config.toml
d_model = 224
tie_embeddings = true
init_std_o = 0.0
init_mimetic = 0.7
decay_fraction = 0.879
final_lr_fraction = 0.0
MLP neurons of a small language model. Each row is named by its layer, matrix (up: input weights) and neuron, and shows model dimensions 96-191. Each number is 128 + 32 x the weight over its row's rms, rounded and kept within 0 to 255.
After each neuron's rows, "fires on" lists the tokens most often at its 100 highest values on Wikipedia text that the model never trained on; "fires after" lists the tokens most often just before its 100 highest values on Wikipedia text that the model never trained on. A number after a token or word is its count.

L4.up354 [144  57 129  94 110 158 119 141 162 102 110 109  97  99  85 129 145  88 150 132  62 151 118 169 111 149 144  99 135 183 136 143 129 117 185  73  76 149 118 148 168 120 134 161 138 100 150 160 133 145 125 134 207 113 128 134 141  99  80  65 182 138 158 145  93 145 130 160  89 170  74 134 109 123 124 206 131 181 200 148 132 144 152  87 106 123 122 149  66 145  85 127 132 110 157  86]
fires on: "se" 30, "ce" 10, " that" 8, "no" 5, "co" 5
fires after: "s" 29, "r" 12, "er" 8, " who" 8

L4.up711 [ 91 150 198 104 105 120  87 122 147 155 139 182  98 121  50  73 133 100 117 174 155  85 144 105 157 144 139 145 120  92 117  87 128 127 159 128 144 196 114 130 172 115  89  60 130 144 145  78 107 137 124 135 168 153 171 143 120 142 132 126 149 148 135 169 180 149  98  94 148 128 111 112 199 189 125  97 117 117 153 130 180 101  69 117 119 131 106 125 125 133 110 112 182 136  78  72]
fires on: "unt" 15, "le" 15, "ol" 9, "v" 9, "ive" 7, "la" 7
fires after: " mo" 22, " K" 16, " g" 10, "hi" 9, " G" 7, " b" 5

L4.up478 [142 114 101 105 140 157 122  66 161 120 114 149 143 107 112 123 106  90 148 176 164 106 116 107 163 170 159 144  99 119 107 153 165  64 121 111 120  96 164  87 101  99 115 116 104 157 166  78 134 106 132 156 140 145 123 145 162 140 126  84 138 189 137 153  93 160 139 111 157  99 136 134 110 140  75 120 120 126 120 109 142 135 150 158  65 141 120 146 172 146 113 121 177 186 165 164]
fires on: "mit" 14, "-" 14, "°" 13, "." 13, "point" 9, "ed" 8
fires after: " " 50, " St" 8, "li" 6, " Li" 6, " st" 6, " D" 5

L10.up686 [134 134 127  89 135 116 111 137 135 140 126 120  59  99 134 133 121 108 164 120 157  89  93 137 126 133 166 143  92 168 206 146 148 176  77 140 137 138 116  79 117 132 136 165  99 162 119 156 108 139 185 106 121 144 100 116 150 129 131 111 117 134 108 137 117 205 156  98  57 111 188 131 128 180 123 155 104 110  50 125 128 111 162 159  91 141 114 190 137 175 137 142 155 133  56 114]
fires on: "al" 21, "it" 21, " I" 8, "." 8
fires after: "st" 19, " P" 8, " B" 7, " St" 7, "c" 6, "ph" 4

L7.up679 [ 76 108 132  85  71  75 134 107 102 211  76 108 146 158 122 145 115 143 132 106 131 161  44 145 124 142 136 133 126 137 156 146 107 147 117 181  52 152 146 134 163 123  69 141 156 134 141 107  81 128 154 192 135 110 101 147  98 174 161 110 102 139  77 112 182  96  79  96  79 137 120 164 118 133 112 102 130 107 146  54 125 156  99 150 115 110 113 113  72 187  92  93 109 168 133 107]
fires on: "u" 24, "e" 18, "l" 6, "'" 5
fires after: "s" 29, "ub" 20, "p" 9, "ip" 4, " As" 4

L4.up81 [146 124 190 109  93 171  95  93 132 160  93 110 128 161 123 121 128 141  93  90 119  86 158 101  99 102 129 134 147  94 154  94 103 157 169 171 123  83  85 130  97 131 117 166 127  75 110  99 112 148 114 143  97 102 112 137 174 161 118 166 186  64 196 198 147 114 110 148 136 128 123 120  99  97 134 116 161 110 185 181 138 145  83 129 129 163 130 114 125 114  87 170  64 161  97  69]
fires on: "n" 49, "b" 15, "ctor" 11, "t" 11, "ative" 6
fires after: "er" 17, " de" 9, " in" 8, " vi" 7, " In" 6, " Vi" 5

L4.up147 [ 79 133 165 102  67 177 185  89 135 113  97 146 106 112 172 152 153  88 176 120 160 105 125  90 145  93 108 103 123 113 100 128 137 119 131  91 120 153 144 179 151 179 125 115 150  85 131 151  98 165 124 147 131 134 131 110 112 123 110 128 115 108 162 142 144 109 123 125 188 110 128  92 144 134 123 139 105  90 132 107 141 157 206  75  98 129 134 154 212 132 138 106 104 142 156 100]
fires on: "-" 28, "o" 10, "st" 7, "p" 6
fires after: "-" 53, "C" 5, "mu" 4, " Di" 4

L7.up717 [140 202 148 202  72 176 145 167 147 120 134 118 121 144  97 122 165 114 137 149 151  94 174 110 106 137 120  86 115 125 124 111 156 103 104 113 119 131 100 143 185 142 111 122 113 135  91 157 157 116  82 122  93 187  86 113 137 150 191 173 108 143 179 123  82 153 135 110  70 150 108 140 145 167 162  93 143  99  93 178 117 149  66  93 124 141 138 134  81 163  99 108 102 105 109 186]
fires on: "." 18, "ver" 13, "mo" 12, "di" 8, " |" 5
fires after: " U" 15, " pro" 11, " O" 10, " Me" 7, " in" 6, " I" 5

L12.up842 [ 82 120 124 130 121 120 106 110 151 102 165 137 134 100 194 119 173 108 136 100 110 161 148 141  71  88  78 149 101 106 171  99 168 143 157  93 140 108 167 168 105 122 174 151 142  98 102  83 120 129  29 146 100  97 106 142 135  60 145 182 116 129 125 104 152 140 159 121 186 114 111 125 114 126 110 147 118 152 150 135 153 160 156 135  88 210 168 122  74 169 161 105 143 124 111  84]
fires on: "S" 77, "I" 5
fires after: "\n" 32, " (" 15, " \"" 15, "==" 7, "===" 7

L12.up516 [142 138 153 135 142 197 125 165 108  81 128 131 144 134 117 139 175  78 101 186 106 125 114  97  88 117 136  95 130 110 123  87 154  89  55 168 115 130 131 107 127 134 106 113  98 143  88 118  93  94 103 116  90  74  75 143  91 129 141 165 134 104  72 149 128  73 139 121 171  87 176 163  93 116  92 114  96 118  93  89 119 141 176 148  76 160  95  84 144 128 168 108 101 102 157 108]
fires on: " p" 32, "com" 23, " |" 17, "|" 9, "-" 7
fires after: " " 24, "\n" 16, " a" 6, " the" 5, ")" 4

L7.up716 [112 116 225 129 144  85 104 143 115  78 158 116 101 148  86 118 158  81  99 166 166 114  90  91 186 105  94 120 163 138 157 110 124 146  40 130 153 157 100 152 128 148 151 126 146 182 111 116 157 107 153 107  90 145 187 196 129 135 121 116 147 108 129 114 106 141  91 115 153 168 158 148 160 113 104 112  77 142 134  81 121  66 121 139 119 165 155 133 141 206  97 184  56 129 109 155]
fires on: " in" 34, " is" 9, " at" 7, " or" 5, " to" 4
fires after: " the" 42, " an" 13, " of" 7, " The" 4

L2.up354 [174 155  91 139 113 124 105 143 120 143 163 141 161 123  50 167 147 118 146  59 185  83 126 160 172  90 134 137  66 112 130  86 108 123  94 133 156 121 188 137 114 127 121 150 115 121 119 130 121 158 144  71 160 197 138 127 123 139 154 138 129  91 157 123 128 118 153 111 116  67  96 110 113 129 109 142  54 173 136 135 186 106 155  86 112  94  83 175 142  98 112  98 151 138 116 108]
fires on: "-" 58, "/" 13, " de" 9, "." 7
fires after: "\n" 48, "C" 6

L3.up291 [114 135 169  58 146 118 143 117 188 140 100 143 183 118 120 171  93 186 107  99 113 121 133 136 171 108  78 133 183 152 145  93  97  90 123  58 101  66 122 109  97  90 111 184 110 140  59  91  88  94 182 112 121  86  63 115 107 150 135  88 111  86 219 101  85 113 134  64 106 102 159 164  95  91 125 142 196 103 129 120 147 116 112 110 127 138 142 115 103 175 141 134 141 154 132 149]
fires on: "s" 38, "ic" 14, "." 11, "th" 10, "age" 7, "ed" 7
fires after: " " 30, " Ch" 12, " m" 5, " Ca" 5, "en" 4

L4.up635 [136 212 117 172 106  73 142 171 149 128 169 104 101 119 117 109 179  79  92 137  94 117 123 137 139 104 158 126 105 111 156 133 157 109  81  45 129 135 143  82 115 111 144 119 139  81 172  95 146 169 162 127 142 124 130 132 106 127  79 104 174 153 166 173  93 128 125  64  44 133 113 113  98 141 156 144 188  94 111 140 150 157 182 159 155  75 114 136 120  49 125 150 144  87  77 122]
fires on: ":" 30, "===" 27, "=" 16, "ic" 5, " |" 4
fires after: "\n" 43, " Total" 6, " Ch" 5

L11.up140 [107 132 177  63  91 116 102 167 146 122 115 113 145 148 109 129 128 109  68 162 204 107 140 156 165  93 131 119  67 155 103 100 177  85 103 120  99 110  91 130 160 147 188 177 123 192  95 118 110 150 102 118 115 123 157 136 122  89  99 108  87 189 154 104  76 144 107 116 110 147 144 158  82 102  59 146 209  98 155 135  50 112 155 169  89 109 124 136 152 140 143  76 110 100  74 188]
fires on: "e" 53, " E" 15, " K" 6, "cle" 4
fires after: " " 62, "." 7

L10.up579 [138 104 175 153 136  77 107 139 113 127  91 172 121 111 136  80 141 119  73  99 112  85 109  82 158 168 139 108 104 120 152  91 214 149 108 167 124 186  76 127 113  93  63 126 139  85 180 138 129 115  89  97 151 153 117 163 119 132 131 156 101 103  63 175 169 104 134 111 121 115 129  79 114 145 139  86 142 119 137 103 158 120 127  59 149  98 136 139  78 131 149 147 168 115 106 132]
fires on: "\n" 27, "re" 16, " Pe" 13, "me" 9, "e" 5, "or" 4
fires after: " |" 30, " P" 10, "P" 7, " Na" 6, " Re" 5

L9.up111 [122 142 140 164 100 149 180  92 103 149 142 118 107 161 114 147 116  75 160 124 157 110 178  95  87 141  70 104 128  94 130 187 133 156 106 113 119 118 134 133 202 146 167 117  93 159 170 186  91  96  89 146  55 189 148  92 134 133 157 132  92 135 149 147 114 136 132 128 155 163 133 101 152 130 102 124 140 138 103 107 116  78  78 111 122 121 114 123 112 136 111 112 121 127 128 190]
fires on: "t" 23, "at" 17, "k" 13, "ut" 12, "o" 10, "pi" 5
fires after: "s" 26, "sh" 8, " S" 7, "o" 7, "l" 6, "f" 4

L10.up658 [ 84  95 125 174 109  94 104 112 180 123 103 145 131  72  77 131 131 102 129 136 114 130 122  92 112 127 150 151  89 155 104 123 119 179  96 126 162 121  71  96 121 108  98 116 166  92  88 145 104 123 114  97 163  80 137 157 129 127 140 125 173  74  81 177 127  87 143 142 122 102 120 149 153 123 114 130 188  96 158  66 158 184 121 177  87 123 149  96 145 149 171 132 112 150 178 119]
fires on: " |" 53, "s" 27, " of" 5
fires after: " " 35, "'" 26, "W" 4

L9.up752 [128 224 141 114  83  93 110 117 113 125 147 135 100  78 201 121 132  88  83 164 159 145 180 143 113 104 175 102 140 128 178 173 120 170 116 125 116 153 199 142 115  73  95  95 112 139 142 139 136 150 145 164 128 112 130 150 130 102 149  78  81  73 131  73 147 132  93 141 158 152 109 116  82 130 150 109 148 101 113 152  98 121 115  43 168  77 109 135 143 147 177  97 143  63 114  76]
fires on: "q" 15, "ra" 15, " a" 13, "s" 11, "u" 8, "ch" 4
fires after: "s" 30, "c" 8, " As" 8, "ter" 7, "te" 6, " as" 6

L4.up661 [106 170 139  65 166 191 121 136  96 124 164 161 124 137 121 126 157 118 160 141 156 209 131 135  91  83 178 120 143 134 115 151 132 100  82 101  91 150 141 165 111  53  99 144 123 118 144 120  59  84 177 103 117 112 156 126 149 100 153 129  77 167 115 141 144 133 152 117 148 170 149 126 150  94 128 131 112 180  90  85 155 120 161 142 162 142 129 133 109 137  69  67 123 132 175 155]
fires on: "y" 25, "w" 19, "o" 12, "es" 7, "e" 6
fires after: "s" 42, "N" 13, "e" 7, " not" 6, "n" 6, " S" 6

L11.up409 [130 129  91 187 114  90  78  86 136 132 112 168 116 156  67 120  83 145 169 152  93 160 177 144 172  97 131 181 138  64 101 129 143 146 135 126 163 113  91 127 107  92 127  81 228  92  98 112 156 128 122 123 101  87 201 136  97 178 211  86 135 123 126 147  82  78 109 124  94 135 114 136 154 131 109 112 171  51 141 123 116 133 167 147 116 134 143  86 138  98 110 163 156 187  96  96]
fires on: "s" 32, " S" 24, "und" 7, " " 6, "er" 5
fires after: " |" 28, " " 20, "s" 7, "es" 6, "z" 5

L9.up96 [145 124 139 137  88  73 137 197 124  88 144 101 101  97 168 155 100 154 147 137 175 168  87 188 107 147 116 114 109  89 105 112  82 101 108 164 132 169 174 122 178 131 137 153  96 173  71 112 144  91  81 117 175 142  87  94 142 140 183 158  51 153 141 130 103 178 104 147 160 136 161 145 103 107 165 137 170  96 114 137 144 111 103 157  94  93 195 156 163 119  98  83 150 108  65 184]
fires on: "\n" 37, "th" 14, "cle" 5, "va" 4, "da" 4
fires after: " " 52, "===" 35

L10.up358 [109 118  66 132  83 174  97 155 158 111 124 145  94 160  95 153  60 127 167 123 161 127 115  96  68 130 175 141 131 141  71  95 110 143 110 156 135 100 196  97  95 154 121 142 147 104  67  86 143  99 122 141 134  47 186 153 154 147 135 122  64 119 183 147 114  97 165 124 117 219 192 137 182 154 120  75 155 151 171 138  99 153 154 126 134 128 108 168 120 152  92  93 170  82  76 158]
fires on: " S" 46, "s" 12, " Ra" 9, " B" 8, "k" 6, "w" 5
fires after: " |" 20, " " 20, "|" 8, "-" 7, " S" 6, "," 5

L7.up27 [112 175 127 162 185  94 151  94  71  89 119 154 117 134 147 172  74  81 132 146 146  81 134 125  94 128 130 116  51  69 125  66 144  71 114 104 126 114 181 164 131 138 142 163 110 119  95 131  30 130 133 134 138 126  96 167 153 153 139 133 138  86 140 123 150 107 154 141 115 111 196 130 103 101 105 119 124  63 165 125 128  88 129 136 122  96 121 130 118 157 176 128 159 108 164 134]
fires on: "ro" 27, "la" 11, "vi" 8, "be" 6, "re" 5, "f" 5
fires after: " c" 17, "c" 15, " re" 10, "en" 6, "ce" 5

L2.up545 [144  96 172 117 149  98 122 126 136 168 135 112 136  70 120 116 117 147 125 110 115 136  95 123 119 214 107 140 140  83 176 118  50 174 159 179 117  79 107 128  72 127 143 116 131 112 129  31 129 158  54  82 113 152 153 114 158 101 161 101 140 146 113  92 139 169 171 152 123 176  97 165 149 112 103 162 131 151 141 175 128 191 171 147 156 147 208  97 121  92 140 128  96 155 140 126]
fires on: "E" 20, "P" 18, "C" 7, "L" 7, "M" 5
fires after: "\n" 24, "-" 14, "==" 13, "===" 11, "–" 4

L9.up716 [100 164 133 142 112 141 116 171  93 149 141 166  65 178  98 123 113 112 127 103  91 106  53 148 132 193 192 114  97 139 116 120 115 115 146  85 159 104 143 139 131 106 103  93 131  58  99 131 180  72 160 153 133 112 163 103 148 119 198 140  90 140 192 101 121 142 108  80 116 141 101 161  76  96 135  99 125 125  80 122 151 154 162 115 128 178 152 169 113 146 114 198 144  74  75 168]
fires on: "s" 42, "t" 9, "ar" 6, "di" 5, "c" 4, "w" 4
fires after: "la" 29, "as" 10, "n" 8, "s" 7, "fe" 5, "lu" 4

L9.up669 [144 144 120  90 150 154 141 118 100 102 128 122 111 114 149 156 134 116 163 136 103 148 143  95 140  99 138 121 116 182 134 131 137 199 159 178 203  87 125 187 154 117 180 149 123 123  98  80  60 137  67 160 131  71 122 139 120 128 120 202 125  99 112 109 175 111 136  79  96 105 138 104 126 143 120  99 191 135 142  92 169 145 132 158 132 152 124  94 108  92 203  59 173 155  59 148]
fires on: "s" 85
fires after: " re" 32, " Re" 15, "on" 10, "ro" 7, "s" 6, "n" 5

L4.up6 [115 136  88 118 163 128 126 131 188 128  69 138 160  84 124  94 112 160 125  87 107 113 129 161 189 124  72  90 136  52 174 179  97 171 122 107 101 127 171  58 112  91  49 146 133 108 161 146 115 188 116 151 209  75 141 101 161 100 155 142 137 136 145 176  92 152  77 113 124  93 121 159  93 108 181 131 142 113 159 145 138 167 144 146  71  68 130 201  92 124 148 114 153 129 113 161]
fires on: "ur" 34, "art" 13, "ring" 6, "ub" 5, "ed" 4
fires after: " p" 23, " ch" 21, " co" 12, " sp" 6, "oc" 5, " P" 4

L11.up453 [ 96 146 141  85 104 196 201 117 101 185 169 160  88 161 148 116 127 151 193  80 128  96  91 139 177 144 123 133 120 178 101 128 177 109 119  81 137 124 126 155 159 142 110 131 165 121 178  96 123  90  72  92 138 140 123 157 118  76 147  90 154  96 166 162 124 140 161 149 124 168 116 129 140 134 160 161 134 119 115  94 140 106 169 144 151 141 121  99 157 124 173 151  89 138  99  92]
fires on: " " 88, "ing" 6, "el" 4
fires after: " |" 65, ":" 6, " with" 5, "b" 4, " back" 4

L10.up264 [154 143 147 157 121  89 122 150 179 101 196 148 106 118  64  77  92 101 156 105 129 144 121 118  97 161 117 116 165 106  98 104 200 158 142 168  82 106 150 172  83 149 134 117 143  88 127  96 175 124 191 146 124  86 163  57 119 138 154 136  33 186 151 136 115 139 134  90 123  80 129 112 136 125  74 131 132 102 188 134 137 149 103 182  92 151 124 143  76 108 121 100 172  69 114 150]
fires on: "t" 23, "s" 15, " se" 14, " Ra" 8, " w" 7, "tor" 7
fires after: " " 39, "s" 23, "•" 5

L3.up353 [100 151  85  52 122 128 191 212 127 144 148 178 124 120 146 136 145 162 149 133 119 154  62 154 109 134  77  85 123  60 145 103 107 134 158 144 102  90 184 174 123 118  90 110 137 159 107  60 142  79 123  94 141 174 136 156 131 108 116 164 166 116  99 138 118 113 192 136 168 111 118 139 142 125 131 154 139 128 113  66 142 180 116 134 144 114 177  89 147 134 130 209  83 195  91  70]
fires on: "p" 22, "g" 13, " p" 13, " to" 9, "\"" 6, "ing" 6
fires after: " ex" 14, " di" 12, " re" 12, " (" 9, " due" 9, " con" 5

L3.up233 [100  94 115  97 152 107 130 124 136  97 106 111 128 132 175 147 142  94 114 108  79 141 118 174  76 108 105 178 185 116 145 167  97 121 108 138  87 145 148 124 126 171  83 143  93 150 101 143 138  78  47 147 120 159  86 107  83 134  78 142  54 124  79  87 150 135 143 171 132 138 118 154 122 165 130 172 131 158 190 174 130 123 167 144 122 137 165 120 143  94 128 143  89 139 117 129]
fires on: "S" 31, " of" 11, "G" 9, "N" 5, " as" 5
fires after: " (" 44, " part" 9, " " 5, " well" 5, "\n" 5

L11.up567 [186 164 154 161 190 183 113  76 170 178  89 144 121 140 141 151 156 119 117 121 110 126 142  86 193 121 124 100 140 102 127 105 149  87 169 122 136 169 128 176 181 139 100 108 180 163 157 111  85 169 128 103 108 134  93 131 102 139 196 110 120 118 107  92 161 117 122  88 154  69 169 128 102  90 102 166 162 139 132 109 166 111 110 121  75  95 156 120 148 154 122 131 122 141  57 160]
fires on: "n" 18, "ur" 17, " ex" 13, "im" 12, "x" 4, "ne" 4
fires after: " " 26, " co" 11, " p" 9, "E" 8, " E" 6, " the" 4

L9.up833 [ 73 144 129 113  89 129 113  70 115 177 104 165 153  99 138 158  54 117 122 114  84  92 182 127 132  69 126 144 139  83 140 155 118 181 133 144 144 111 118  73 161 134 113  97 106 144  85  79  70  95 106 151  92 106 124 109 159 109 159 142 132  70 188 123 109 107  88 209 172 162 107 141  71 150  81 159 175 122 139 102  67 115 125  96 133 112 151 148 131  94 209 141 123 171  95 168]
fires on: "k" 23, "er" 15, "c" 11, " such" 7, "ch" 5, "s" 5
fires after: "s" 42, " S" 10, "vo" 7, " Z" 5, "o" 4

L9.up390 [154 136 132  96 134 120 119 137  93  96 119 125 192 144 128 140 134  91 147  79  57  41 151 121 167 182 137  95 164 171 165 121 150  57 168 130  97 129 115 170 178 153 149 149 146 121  48  72  41 107 102 157 124 127 115 117 142 194 118 115 124 165 123  81 133  88 175 120 132 116 142 148 106 142 132 149 180 122 230 151 116 101  49 142 161 103 149 172  91 109 123 100 126 181 150 110]
fires on: "p" 26, " career" 14, " vote" 10, "s" 10, "gre" 7, "view" 6
fires after: "s" 26, " re" 14, "al" 9, " de" 7, " Re" 6

L4.up521 [148 113 175 127  96 129 116 109 119 179 140  83  62 117  84  92 105  80 129 133 123 101 140 179 165 126 110 168 198  94 122 164  85 149 129 140 159 133 188 109 148 183 122 105 115 159  69 119 161 171 173 113  79 127 109  98 115 170 157 156 166 109 127 131 180  66 192 144 128 107 127 131 157 146 119 140 168  82  72 132  57 150 100  83  99  94 103 154 128  85 120 112 112 116 102 111]
fires on: "g" 23, "li" 21, "f" 8, "ct" 7, "ce" 6, "dy" 4
fires after: "o" 29, " Po" 11, " To" 8, " O" 6, " I" 6, " Bo" 5

L7.up441 [114 180 103 110 131 144 118 149 146 128  94 140 226  79  94 135 127 163  83 142  88 116 132 145 179 163 184  79 160 163 106 166 136 111 137 164  90  91 161 137 120 120  81 129 104 140 136 129 104 105 128 144 192 133  70  96 144 192 108 103 112 108 103  81 156 118 137 166 148 107 117 133  96 104 174  79 113 122 119 162 113  76 125 116 132 119  89 122 181 132 132 156 181  74 106 116]
fires on: "re" 22, "s" 18, "la" 11, "ra" 8, "le" 6, "ru" 6
fires after: "c" 40, "ce" 12, "s" 8, "ve" 6, "k" 5, " Ca" 5

L11.up34 [129 146 163  89 143 134 181 125 126 164 102 110  95 121  47 128 185 106 132 124 134 124  91 157 107 184 147 103  92 111 149  95 184 147  63 133 142 118 100 115  88  95 153  89 100 117 111 154 119 147 146  76 156 130 143 115 137 120 141 117 125 143 164 150 117 176 185  90 187 127  80 185  91 119 132 131  99 166 182 131 131 149 199  52 106 113 136 143 120 120 107 118 206 115 104 155]
fires on: "===" 37, "-" 18, "A" 8, "." 8, " of" 6
fires after: "\n" 39, " N" 8, " U" 7

L10.up545 [113  80 121 133 101 123  38  94 137 132 139 133 100 142 189 151 185 144 107 152 150  88 141 176 138 142 123  76 124  58 152 137 128 110 182 185 191 132 170 144 108  80 100 139 135 108 137 142  91 137 163 107 143 123 125 167 140 151 102 176  97 174 105 116 152 104 147  85 132  48  82  54 148 124 136 170 184 171 174 122 158 143 120 143 143 123 156 168 161 132 141  88 140 145 113 103]
fires on: "," 73, "or" 13, "e" 4
fires after: "s" 24, "cc" 7, "es" 6, " However" 6, "ri" 4, "mp" 4

L4.up785 [114 114 193 127  80 154 132 179  98  96 132 142  78 173 137 165 167 166 163 154 129 102 115 172 133 134  77 107 106 143 118 105 163 122 128 126  75 163 104  75 169 156  89 109 149 103  80 132 152  87 120 135 158  99 100 100 141 168 138 119  90 106 139 152 121 127 149 103 177 132 222 152 101 137 230 116 214 120 149 107  87 158 108 137 142 121 146 111  96 173  73 171 139 144 164 116]
fires on: "an" 26, "ang" 14, "X" 8, "un" 4, "ab" 4, "id" 4
fires after: " N" 15, " R" 12, " K" 12, " V" 11, "M" 7, " M" 6

L3.up0 [152 161 134 161 119 127 147 127 170  94  87  87  75 102 137 120 158 137 119 133 100 138  75 123 111  75 110  68 162  79 137  96 156 131 141 110 120 162 149 159 134 157 117 101 177 153 133 111 129 130  97 111 140 134 121 116 164  66 157 137 156 117 186 142  56  66 134 128 130 103 138 145  58 125 109 131 106  87 127 142 179 158 125 150 180 105 165 185  80 160 135 183 140 112  52 117]
fires on: " which" 49, " This" 11, " who" 8, " this" 5, "," 4
fires after: "," 35, "." 10, " the" 9, "s" 4

L3.up348 [125 103 154 111 168 114 166 128 144 108 103 136  93 164  89 151 134 119 184 131  71 135 104 132 143 167 134 114  71 124 139 109 134 153 123 122  80  62 113 146 135 114 143 127  91 143 137 115 106 175  99 119 124  84 103  90 142 109 113 142 183 114  82 203 141  70 154  72  83 109 163 127 121 146  80 130 118  92 112  86  97 157 110 189 154 124  52 177 114  81 116 138  92 126  79 136]
fires on: "al" 88, " International" 5, "app" 5
fires after: " " 39, " B" 14, " w" 5

L7.up440 [135 143 126 186 192  93 103  70  65 141 131 180  90 158 126 134 136 178  97 146  95 152 110 122 114 142 126 121 100 149 118  61 183 142  70  94 120 106 103 160 129 122 149 104  44  92 127 134 130  91 135 142  96 103  88 168 205 118 123 160 171 140 143  84 150 174 127 128 134 154  66 110 124 139  88 117 115 146 152  60 109  64  87 148  97 127 121  56 143 155 123 147  87  75 133 180]
fires on: "vi" 18, "la" 13, "th" 11, "et" 8, "ri" 7, "re" 6
fires after: " T" 12, " N" 12, " A" 9, "en" 7, "a" 6, " Ar" 6

L7.up493 [ 75 141 147 137  87 102 166  93  96 185 118 135  73 151 124 107 125 137 152 192 118 139 123 143 141 108  87 104 172  98 166 201 137 128 182 148  74  99  93 136 162 109 126 119  76  99  85 111  92 171 127 100  90 192 139 125 109 176 139 104 131 142 114 100 181 133 174 124  67 127 181  80 108 151 186 132  91 157 143 125 135 173  91 154 121 105 153 182 145 109 118 117 107 122  88 128]
fires on: " |" 24, "." 15, "e" 10, "n" 7, "f" 5, "l" 5
fires after: " " 22, "." 16, "p" 7, "ar" 7, "ol" 6

L7.up115 [176  80 132 127 178 110  81 141  90 167  99 131 121 151 130  65 172 120 154 112 111  96 164 113 190 161 207  79 125 157 182 141 130 132 126 153  93 136 120 148 165 113  98 107 125 157 109 131 160 160 133  75  93 145 145 105 167 135 100  97 113  92 133 178 158 168 158 109 156 147  65 141 176 155 154 131 119 141 103 154 222  78 116 154 111 145 161 138  84 167 127 118  97 178 169 178]
fires on: " " 24, " |" 21, "\n" 16, "e" 10, "s" 8
fires after: " |" 44, "s" 19, "leg" 7, "al" 5

L4.up607 [129 167 106 106  71  82 152 143 124 116 162 155 154 139 116 161 140 134 152 127  91 133 132 164 143  91 128 176 149 152 142 134  99 114  75  88 100 123 143  85 155 127 128 133 173  90 127 140 114 124 123 119 151 110 124 131  89 124 157 129 135 117 132 141 150  66 126  95 125 154 158 174  69 145 129 157 139  86 149 116 109 147 157  77  93 142 122  95  94  49 135  79 146 104 101 186]
fires on: "===" 57, "=" 30, "====" 8
fires after: "\n" 95

L11.up69 [210  62 105 121 121 155 106 143 158 132 133  91  95 117 133 157  99 119 123 134 152  86  88 154 177 134 156  97 150  87  66 159 140 126 107 150 107 117 144 145 122 111  96 178 191 106 188 114 136 130 103 211 170  90 149 131 124  87 150  86 157  97 163 113  92 142 151 123 157 159 126  98  91 134 139 177 128  59 211 140 123 175 117 207 130 144 153 122  62  83 137 144 126 122  69 164]
fires on: " " 75, " first" 9
fires after: " the" 25, "," 12, " a" 7, " The" 6, "s" 5, "y" 4

L10.up303 [126 110 225 139 129 208  83 158 163 146 101 182 114 115  95 122 114 132  70  16 145 105 143 139 197 126 119 130 169 100 119 105 103  70 142  95 110 121 112 180  79 128 100 138 126 156  99 133 103  77 153 115  94 158  93  74 209 132 133  76 131 133 117 119 149  95 132  61 131 131 163 123 133 120 109 136  71 158 119 146 155 165 186 115 115  90 129 164 118 146  78 114 120 142  97 217]
fires on: "s" 31, "th" 16, "en" 15, " co" 6, " Th" 5
fires after: " " 40, " G" 13, " st" 5, "." 4

L10.up132 [141 153 118 166 125 182 158 136 108  96 117 183 126 152 139  82 108  80 101  91 149 159 140 153 131 117 178 144 136  62 140  91 109  54 106 103 100  72 138 130 121 102 171  75 121 175 141 154  93 134 144  91 141 199  58 133 129 118 133  70 165 127 124 159  95 124 151 192 106 142 131 101 114 103 119 115 112  81 121  97 216 123 186  83  77 102 133 166  69 120  82  92 107 195 129  86]
fires on: "ro" 24, " " 20, "p" 8, "ru" 6, "op" 5, "s" 5
fires after: " c" 20, " C" 12, " a" 8, "-" 7, "\n" 6, " mi" 5

L11.up754 [112 186 125 144 154 127 109 129 123 204 116 113  81  96 182 126 123 135 175 131 153 173 117  88 116 109 118  71 181 186 121 107 172 134  72 146 114 120  85 128 130 144 129  96 136 154 119  96 132 161 119 104 114  76 163 128  67 160 160 115  71 122  95 136  96  69  92 140 107  87  90  71 143 110 120  96 135 118 167 102 140 182 103 149 112 101 163  68 122 153  90 121 124 145 121 154]
fires on: " |" 39, " A" 17, " " 15, " a" 9, "," 8, " in" 4
fires after: " |" 22, " " 20, "." 12, "s" 12, " with" 5, "ing" 4